python train.py --num_attention_heads=4 --vocab_size=1024 --norm="rmsnorm" --norm_place="pre" --rope_theta=10000.0 --attn_scale=0.125 --parallel_block=false --init_std_qkv=0.0262 --init_std_o=0.0 --init_std_up=0.0262 --optimizer="adamw" --beta2=0.95 --max_grad_norm=0.5 --max_seq_len=256 --doc_mask=true
MLP neurons of a small language model. Each row is named by its layer, matrix (gate and up: input weights; down: output weights) and neuron, and shows model dimensions 16-111. Each number is 128 + 32 x the weight over its row's rms, rounded and kept within 0 to 255. A neuron's up and down rows have the sign that makes its largest values positive.
Before each neuron's rows is what it responds to, as a language model described it from the Wikipedia text at the highest values.

Non- prefix piece
L9.gate539 [138 212 144  79  91 147 141 147  42 139 164 142 108  73  50 120  96 147  96 125 125 155 129 120 106 129 101 140 102 108 137  82 111 196 117 128 136 156 155 120 103 128 177 149 105 128 106 134 119  73 104 160 138 109 164  58  86 134 135 103 116 150 149 123 108  83 153 121  72 105 134 136 121  95 169  95 153 146 121 173  80 166 150 194 104  91 123 175  68 126 126 148 134  83  90 131]
L9.up539 [141 121 181 104 125 133 168 135 100  98 121 162 116 103 155  79 126 158 138 146 109 143 177  67 171 148 140  78 102 116 163  94 151 142 120  94 110 152 128 176 107 159 149 133 155 144 163 172 120 157 148 119 104 188 218 117  99 148 135 114  97 134 119 154 126 147 118 152 115 176 174 163 143  45 158 126 136 153 186 156  93 132  82 136 111  94  45 155 141 139  74 106 113 157 128 191]
L9.down539 [151 108 154  81  72  97 145 141 120 132 115 147 120  89 171  87 145 175 168 124 159 159 157 186  78 127 138 114 134 152  68 127  42  98 107 147  87 114 170  89 111  96 193 166 108 147 128 109 173  60 132 100  81 159 179  90 146 139 103 119 158  78 160 116 162  89 120 119 206 122 138  78 126 127 121 107  93 148 142 128 141 173 163 124 177 150 159 169  84 181 149 131 138 155 122 121]

Year final digits
L7.gate536 [186 113 166 119 198 161 110 126  83 124 125 148 173 143 101  83 127 113 124 118 122  64 149 103  70 129 131 105 131 159 127 119 165 118 128 151 170 128 123  72  89 109 115 100 180 205 112 126  85 105  88  96 110  59 110 121  76 148 152 148 188 108  78 165 165 147  89  57 119 147 138  94  69 144 150 147 158  71 131 171 101 188  68 136 112  87  80 130  85 105 173 187 109 124 124 129]
L7.up536 [121 156 144 126 162 118 164 131 140 137 171  62 162 122  66  89 102 165 162 130 151 175 158 149  66 112 148 130  81 144 139 146 170 121 105 112 155 196 175 135 138 125  54 177 127 131 182 121 139 175 105 131 119 120 180  93 125 201 128  99 135 139  54 168 164 145 125 130 127 164 126 141 103 114 146  92 187  93 157 113 112 105 126 163  96  86 122 138 126 114 135 119 165 118 134 151]
L7.down536 [124  79 123 208 123 140 149 128  73  84 150 133 119 141 169  95 127 147 115 137 120  52  97 138 149 166 131 153 159 117 148 113  71 175 144 164 107  87 138 137 122 156 122 149 121 149  97 128  74 114 139 147 120 138 118 187 122  63 115  91 142 101 153 166 103 154 163 120 179 133 129 141 194 148  89 150 113 146 169 142 177 155  88 124 208 168 133 110 160 129 169 137 139 149 109  62]

Biography education/life-event tokens
L7.gate22 [116  53  57 137 132 164 129 188 160 204 134 168 129 110 102  76 152 153 162 136 124 105 151 166 103 146  78 164  97 114 167  64 201 191 119 183 130 120  94 131 145 121 108 130 125  85 107 144 144 161 142 146 123 132 181 120 117 126 117 136 123 141 156 138  98 184 108 113  89 147 155 218 195 118 188 157 121 108  90 112 126 109  94 135 157 118 141 119  98  94 134 140  77 144 146 171]
L7.up22 [173 121 126 207  95 123 127 122 168 141 110 126 117 139 141 141 157  91 124 102 141 114 140  80 149 107 153 102 110 132 130 108 116 117 129 145 167 123 142 131 149 153 185 114  65 102 178 182  89 138 147  75 156 169  97 176 104 155 164 176 113 126 153  99 161  55 123 162 171 155  55 123  75  82  75 144 136 130 123  59 159  75 121 114 155 193 201 105 120  87 135 179 123 136 145 153]
L7.down22 [ 96 129 116 168 140 128  97 113 166  80 148 141 136 135 136  73 116 189 130 118 108  73 157 190  84 119 137 146 120 112 121 106  82 119 153 108 119 111  89 140 185  88  96  99 138 144 189 143  59  68 137 160 137 213 132 118 120 126 143 163 126 119 131 115 114  76 105 179 102 106 124  85 106 111 123 116 102 120 134 141 174 128  90 158 115 150  95 132 182 134 103 188 137 157 140  82]

Final digit of years
L5.gate237 [135 127 179 157 131 121 128  59 112 126 114 146  99 133 110 164 123 112 111 153 172 114 120 158 103 124 125 163  88 134 101 153 117  95 182 133 188 168 113  90 176 138 108 138 117 130 138 159 150  84  80 146 131 142 119  75 127  99 107  97 139  98 140 174 126 148  87  97 179  90 189 154  97 102 171 109 103 136 126  83 123 151  93 122 134 115 118  91 142 157 161 197 152 136  81  84]
L5.up237 [120 146 143 152 140 112  81 117 166  76  67 189  81 120 121 124 169  55 132 147 130 161 114 131  98  65 172 136 109 172 110 164 109  64 144 142 135 160 138 100 139 155 121 126 181 149 149 134 140 121 113 134 111 132  83 136 164  78 133 120 150  89 126 146 161 163 109  96 167 140 119 123 113 140 142 164  86 162 127 101 161 195 166 141 117  98 125  77 172 152 128 184 138 171 121  66]
L5.down237 [120 119 106  95 112 103 108 167 114 110  94 148 190 123 119 118 127  96 146 115 133 124 168  26 145  46 152 122 143 110 113  92 140 136 122 140  50 152 123 163 106 149 120  93 167 127 124 148  40 115 115  73  77 145 105 120  83 106 123 144 176 153  98 112 108  98 150 148  90 138  41 139 174 161  83 171  97 172 160 146 130 152 146 123 116 128 137 117 153  69 125  85 137 155 167 111]

Wiki section-heading markers
L7.gate402 [100 171  63 165 136 128 128 139 181 130 138  78 131 176 101 118 171 139 124 149 110  99 184  95 197 100  50 136 121  81  86 134 149 154 135 102  82  76  89 156  92 143 112 166 147 101  94 190 103 101 179 144 116 116 174 199 116 176  91 133 161  64 161 134 126  84 150 119 123 102 102 120 176 114  82 134 145 142  94 147  29 135 136 143  82 141  97 142 100 172 100 168 141  97 131 136]
L7.up402 [149  70  82  98  96 147 142 168 150 189 111  43 116 129 140 161 177 164  72 122 105 141 164 128 144 146  94 127 108 142  67  87  99 106 159 137 127 161 144 125 152 126 164 129 164 162 138  93 143 156 112 137 135 131 150 140 115 177  48 105 141 135 102 103 133 118 166 119 126 133  90 120 166  93 180 111 146 117 148 149 138 142 142  91 146 115 106 118 133 113 104 106 180  81 111 154]
L7.down402 [112 148 116 135 116 119 155 118 171 104 161 138 174 108 129 201 173 117 156 149 147 148  72  52 184  75  40 132 145  86 119  99 172 189 112 111  68 121 143 131  80 158 160 148 117 116 155 160  49 147 149 127 115 155 121 195 166 112 111 114 110 115 185 145 107 125 111 108  98 161 103 142 159 149 109 145 108 144 113 141 130 151 126  90 162 136 112 147 114 168 110 141 136  60 139 117]

Mid-word fragments
L9.gate190 [132 161 145 186  82 104  72 164 151 205 140 111 110 147 133 111 138 153 118 168 178  72 128 124 148 116 116 137 116 129 138 143  69 120 147 152 114  88  75 121 131 187 159 181 103  78  74 136 135 104 115 159 141 179 123 174 119  95 104 143 168 158 124 174  58  82 139 180 151 106 152  86 162 135 127 117 184 144 135 107 112 112 141 169 136  97 136 162 145 154  97 118 164 166 144 113]
L9.up190 [137 104 125 175 147 173 121 113 103 116 170 139  81 149 149  99  80 128 126 130 123 149 151 117 184  65 181 103  93 143 123 101 173 155 115 146 156 118 127 124  92 131 138  74 144 113 131 134 126 138 146 111 132 142 181 121 135 113 180 133 113 217 168 137  97  99 126 113 173 121 105 163 105  88  91 104 134 142 157 128  85 143 155 160  68 117 138  92 127 158 205 193 121 139 165 168]
L9.down190 [186 106 177 108  61 114 169  76 164 175 147 104 143 151 137  77 106 140  95  76 141  88 158 187  77 133  92  62 149 149 127 137 153 141 137 113  78 135 198 123  82 155 112  88 171 143  98 142 103 122 109  61 148 162 120 130  73  91 117 133 184 170 170 121 158 170 116 134 112 109 158 125  97 183 120 135 168 105 140  92 107 136 143 150 142 118  81  76 107 123 112 125 188 104 126 147]

Possessives and determiners before nouns
L9.gate358 [128  66 135 166 123  84 119 163 129 108 191 103 115 170  74 127 102 137 121 103  76 122  74 124 119 150 141 173 105 122 120  78 127  74 102 147 108 121 140 145 136 144 126 128 129 125 125 189 163 123 108  62  82 138 152 112  91 190 106 157 101 109 123  67 130 102  78 167 122 165 101 138 131 160 127 106  92 118 178  96 177 145 124 130 106 151 220  98 138  79 159 168 105  78 158 132]
L9.up358 [131  99 188  98 109 150  69 135 114 197 148 146  99 172 165 110 142 129  55 160 147 157 155 141 197 127  62  92  83 139 140 108 148  81 174 148 140 149 145 133 117 135 108  99 117 152  92 173 135 140 129 139 169 130 137 194 108 142  80 145  74 129 141 127 144 124 165 157 150 114  97  62 148 167 136 129 142 153 156 133 182 134 140 143 102 113 141 124 178  90 123 160 150  98 142  91]
L9.down358 [101 144 111 134 132 153 130 190 149  74  92 130 115 145 134 132  49 155  59 101 150  86 152 101 143 147  83  92 112  95 116 124 131 143 141 136  87 149 120 147 117 147 124 124 173  89 148 161  31 124 133  92 148 140  39 103  99 174 114 120 143 153 100  87  97 121  78  83  81 142 124  88  97 119 139 133 133 139 116 108 133  69 102 123 156 166 137  70 135  99 155 115 114  99 111 107]

Early word-piece fragments
L7.gate403 [138 138 199  66 125 160 187 126 117 177 154 154 119 147 144 149 137 145 196 109 102 129 113  78  96 148 146 134  54  94 146 110 171  95  94 140 101  88 115 105 132 117  93 106 184 134 146 125 127 124 117 123 143 116 149 125  97 132 117 102 143 165 164 159 153 124 164 188 109  95 146  96 105  97  79 162 129 132  93  59 106 164  92 180 143 156 104 157 237 190 119 153 202  87 140 169]
L7.up403 [141 122 170 100  88 112 129  91 107 100 129  48 182 168 114 176 126 109 116 131  75  91 132 142  92 166  89 135 123 110 125 116 143 110 119 109 157  98 128  89 145 127 148 185 102 149 151 147 139 108  63 118 159 143 129 186 112 131 151 135 137 105  73  99 123 157  72  78 142 131 127 132 172 157 170 157 157  96 140  98  61  88 104 160 138 191 147 140 142 152  95 191 170 140 137 162]
L7.down403 [108 104 126  84 146 123 117 182  85 164 180  84 151 160 164 124 154 137 119  84 126 127 117  69 131 132  92 126 105  98 125 122  90 100 146 157 153 143 142 157 143 146 156 128  85  89 139 106  92 145  95  78 200  71 146 110 146 142 151 141  74 102 134  51 109 122 137 154 156 146 179  87  99 148 121 117 165  72 116 155  69  97 120 212 119 179 147 123 169  72 114 186 137 104  90 128]

Section-heading markers
L5.gate390 [145 120  44 127 100  92 133 153 174 140 128 115 148 161 133 178 146  89  79 137 160 127 153 207 114  79  43 169 102 126 137  99 143 124 154 133 135 127 156 109 154  68 129 114 142  43  69 156 149 120 147 141 129 123 150 120 171  97 132 178 108 161 165 138 179 114 105 131 136  90 127 124 182 120 172 109 111 132  63 135  98 191 117 118  94 161 118 195 132 129 128 131 144 138 114 153]
L5.up390 [161 113  90 127 116  76 163 166 113 170 143 115 146  95 120 109 205 152 102 164  78 122 189  95 216 173 139  96 136 173 157  87 129 174 144 106 132 198  98 155  99  69 130 166 102 149 168 124 122 116 145  59 138 125 117 135  72 152 115  92 152 109 155 112  69 155  83  92 138 111  97 141 146 146 134 144 171 135 114 197  96 134 119  92 215 158  91 104 104 135 145 104  76 134 131 176]
L5.down390 [122 170  96  92 158 104 204 134 131 188  93 128 185  69  92 219 124 198  61 157  74 132 171  94 126 111 176  85 177 127 103  88  93 188 103 102 132 157 127 147 116  96 164 103 122 136 108 125  57 137 110 148 138 160 116 141 145  63 136 109 123 114 134 125  99 121  81  76 129 127  81 132 167 134 151 133  96  88 116 140 104 168 171  82 217 121 117 125 116 127 100 129 114 115 122 128]

Mid-word fragment continuations
L9.gate326 [124 117 181 128  97  77 137  86 116 128  85  68 170  77  67 146 116 107  79 162 143 149 121 161 119 154 119 156  89  88 147 101 142  86 124 184 175 110 140  98 126 134  97 185  91  47 125 106 164  76 105 103 118 156 151 112 126 146 119  79 118 127 129 170 107 143 147 150 119 129 102 144 116  74 156  85 150 112 123 171 111 179  96 121 141  88 151 100  98  67 122 134 174  95 159 154]
L9.up326 [ 90 141 159 134 136 167 153  82  74 146 112 103 108 120  85  89 103 112 157 116 145 156 141 102 118 170 190  55  95 155 102 137 148 173 116 116 111 171  90  95  92 137  99 127 125  74 100  68 143 113 141 113 109 168  90 163  71 135 131 158 120 135 157 147 141  93 205 183  63 189 128 122 161 109 139 113 156 143 101 128  83 157 141 148 172 135 175 159 108 125 126 113  74 164 118  73]
L9.down326 [186 142 141 169 156 161 139  87 130 111 157 106 129 115 138 150 130 113 142 140 173 107 115  85 101  71 133 181 116 177 175 106 136 159 110 118 141 109 133 137 135  92 121 143 147 232 121 108  68 147  98  91 105  95 161 145 102 161  92 104 109  77 223  91 109 117 163 139 159  95  91 147  52  63 145 140  95 115  93 156  97 151 139 122 145 157 169 138  57 181 137 122 103 110  70 146]

Second word-piece of split words
L5.gate639 [137 109 165 175 192 208 135  91 131 152 161  90 124 102 101 111 111 108 162  88 147 103 157 163 158 137 101 157 166 144 112  83 108 109 152 129 119 144 137 154 115 232  71 141 142 123 101 141 147 109  56  92 140 200 111 165 169 160  87 101  50 166  69 151  91 147 178 115 152 167 163 179 136 121 143 105 142 164 128 154 112 105 120 134 160 197 162 123 139  77 168 108 148 147 116 126]
L5.up639 [172 144 139 129  94 114 158 111 137 136 155  87 144 183  94 129 106 166  82 139  92 114 163 127 133 143 141 129  95 125 156 150 132 168 182 175  97  92 121  75 179 131  39 139 148 132 119 162 123 168 140  81 135 187 157  55 100 119 100  75 114 105 152  87  92 105  95 100  93 116 108  97 107 164 139 194 130 169  51 131 152 145 119 140 141  95 163 168 160 102 109 193  95 108 156 123]
L5.down639 [109 183 117 175 114 141  81 134 152 159 164 139 137  85 140 170  99  87 163 140 148 143 181 102 106 114 125 143 104 103 102  83 147 200  90 115 154 182  92 158 109 131 196 129 147 119 166 181  97 193 134 170 141 142 127 224 186 102  81 184  90 168 143 154 172 136 118 148 136 136 171 154 135 133 124  94  93 134 144  51 152 134 134 144 179 113 174 116 110 106 164 154 193 143 148 143]

Article/possessive "an" and word starts
L5.gate142 [162 140 106 144  83 114 114 145  92 181 156 145 161 164 117 135 105  98  87 147 119 117 163 133 130 148  59 150 147  87 104 156 138 130 161 152 136 105 120 122 183  86 100 194 132  66  78 113 180 112  83 137 149 162 173  97 110 174 114  92 132  92 165  95  73 102 108 128 149 130 129 113 104  93 200 121 124 109 160 119  97  99  70 150 118 183 189  95  94  72 128  90 122  63 131 170]
L5.up142 [110 164 126 191  94 125  62 149 127 156  96 156 168 137 116 117 126  45 135 143  87 173 148 142 152 118 132 122 163 141 139 167 146 130 146 107  97 103 162 114 129 131  96 145 116  70  63  96 142 150 123 126 173 150 135 142 122 182 126 140  88 132 182 103  92  98 129  92 181 134 118 130  81 113 198 132 131 130  98 131  83 155 119 129  89 170 179 117 119 110 124  86 131 117 118 131]
L5.down142 [115 102 138 194  90 128 119 136 129 140 108 152 141 131 140 145 157  90 132 118  98 223 147 163 103 124 127 134 198 133 147 147 142 179  92 141 144  95 124  67 121 125 104 101 112 106 106 100 111  93 118 108 162 172 111 152 103 142 127  97  97  99 163  87 126 100 134  97 178 120 176 123 131 126 133 127 136 152  99 150  94 154 143 149 124 125 172  99 104 147 175 106 128 113 119 123]

Mid-word subword fragments
L7.gate634 [104 152  90  77  90  97 163 165  97 151 139 130 109  98 121 122 140 103 182 150 185  90 121 128 119 132 197 108 102 108  76 115 159 139  89 100 104 142 117 155 104 139 136 127 122 131 130 124 116 142 112 122 141 178 158 123  76 116 113  78 149  83 119 132 137 118 134 119 108 144 144 104 152  84 146  94 109 115 110 158  92  79  68 203  84  65 145 164 132 139  39 125 184 127 127  87]
L7.up634 [129 147 133  37 121 183 135  99 123 129 102 102  94 118 107 190 110 149 144 160 200  66  78 178 167 145 161 191 105 185 121  79 194 102  94 164 139 127 159 143 203 104  81  98 114 161  95 158 126 135 121 142 107 131 126 100 136 188 126  88 121 110  76 114  66 160 115 132 149 157 155 154 105 103 128  68 117 131 112  88  94 140  87 112 133 144  97  68 100 144 116 161  77 170  93 132]
L7.down634 [ 99 123 142  79 150 147 107  69 149  84 114  96 112 173 190 105 111 113 125 157 122 145 122 100 103 169 221 130 123  59 120 139 185 131  89  80 175 127  96 109 131 180 164 133  78  86 158 141  24 148  24  62 120 126 169 141  89  94 119 144 135 120 134  93 174  90 144 103  59 153 167 101 131 144 135 140 136 178 128 201 192 145 108 157 127 169 132  77 135 137 166  75  95 118 130 139]

Mid-word vowel fragments
L5.gate673 [163  78 141  82 111 154 123 120  70 126  94 160 115 125 139 194 131  99 147  85 159 110  94 161 100  50 172 148 189  65  98 123 100 130 157  87  92 172 135  95  50 100 161 119 143 147 132 150  76 131 176  82 103  96 128 134  97 158 121  93  98 106 134 143  90  93 181 120 117 107  42 139 141 117 163 213 160 149 144 147  77 165 162 133 142 190 146 140 135 150 108 129 120 118 110 150]
L5.up673 [174  70 135  94  95  87 143 108  49 152 116 136 139 134 118 132 151  64 134 148 160  96 108 116 124  99 155 162 158  49  78 114 105 140 156 159  99 140 119 129  67 104 167 144 101  99 111 111 104  95 172  77 151 143 149 121  69 193 147  97 113 121 167 152  79 115 137 140 103  96 101 146 150 123 184 156 184 116 119 145 108  74 118 101 180 206 116 128 104 156 101 131 122 112  93 137]
L5.down673 [ 63 101 133 186 146 167 118 106 146  93 108  99 125 113 161 120 130 164 184  84  91 196  99 153 108  96 142 114  91 180 135 123 145 122  51 102 128 119 108 105 144 125  84 154 152 182 103 164 158 170 130 164 124 118 105 129 132 121  99 162 180 131  91 131  98 111 108 112 182 163  76  60 113 153 125 127  79 133 158 175 117 165 147 169  80  78 150 134 143 134 140 164 122 105 153  89]